Weights of a small transformer language model: a variant of Adam for these matrices.
MLP neurons of a small language model. Each row is named by its layer, matrix (down: output weights) and neuron, and shows model dimensions 192-319. Each number is 128 + 32 x the weight over its row's rms, rounded and kept within 0 to 255. Numbers have three digits each. A neuron's up and down rows have the sign that makes its largest values positive.
Before each neuron's rows, "raises" lists the tokens whose logits its output raises most directly, leaving later layers aside.

raises: "k", "l", "y", "i", "ts"
L3.down1507:071142138198191197187136126137156109111109115157194134129104096175167151139055111149114124177111152124081133080128116111169146139098131064090087130191093126148153155148119125120093164089130107113143115096147145159093116091154125114183116060125166156137096096166126126093094205183155169145075153142174092127129110085081109173147098108177160185127099094135113108151126164101173082139144

raises: " while", " however", " where", " though", " which"
L3.down806:182116105116104080127116171116127100180130153175168147186110116135164086188135167116123182117149165085153128119110133089083204169166160147150169128181109117129102141190144109121101087161080143099101116099125170124139106160139117174130126125079149121115078116185163154139114137131139104172116116118114125115116113112141085101147119116089109173071113215143074114095114099126174151191127

raises: "ive", "ad", "eur", "ible", "phon"
L2.down895:136138133121114166148116137088145134072125065110116173120144062111152114173144071121141106059105115124139167124156138134176111078114072076129100159181107128128139142133158094151080093136131144168169122074118140153162151101127050216137139154111135102149111080098146116107156067082158145157124131171095131129104137125086122114089145161115202127163103129118127159103077136138113123093150

raises: "eni", "ek", "ard", "ee", "ap"
L2.down1697:120112146118134123142108067075117111127144078123113135158124128070136173158088128143121170103089100104129138138093172098174124125066134121112162129098155090170103150136141124120066149110120136118128195127122125168121102192106139100160128113142161121093161196094180176166126077140088136103061151129145138172146136164167149087143170104098103138153160179125120211128108130140137062160170

raises: "e", "-", "ly", "is", " in"
L2.down755:128099186193187168114142082121128046182074133055107137048145190150109121159077166066105147159133137160117100152157105212151106203109138124164153133123087125152151086119085105147118118104144141096120155104101123146121091166187149114149096077134127123058092065195129101078094104189183171051147068103137132131132127141149139171131169094105090153155141143090113214151109100103105151101147

raises: "out", " them", " it", " this", " the"
L2.down628:153099110115145120129159114136160133152120158112119108113154137136062147145183121130119118122175124201127107157155128137131182166152179100107128158194142145176087077104156126149180196107110126135078142102155096126156116091119147199150115121118109160129167055142114117179124132115185163148090102102120100125134195075125111191157187200080124101151150174123137130136116136113138139111121

raises: "st", "im", "ur", "gger", "sser"
L2.down1488:137143134127069104120115120149098100086096142117102129129143114110151140112063156140123108168142140183175210103127138085134117141110113162200111113057099183119154133149148155154097126133151105166081130082126115131124079111097124129096084156153086145114168083133136135177147122163092189124119150128116106070149109160181155096140146157084201154124138177124166123083143108112149152134105

raises: "4)", "7)", "5)", "1)", "16)"
L3.down1317:139177146158135094119119106118149094126107154181138164132078124138090091134132116142161176087121128125120110137126151043149121103110107071122132128181148088095115113195107126124163145088128136128103086126142122186128140179125090112164109116119148137154130123146144139095105156133124121128193131134104102108133092114066116165137159125134175138150156054094109150126130152089098104136143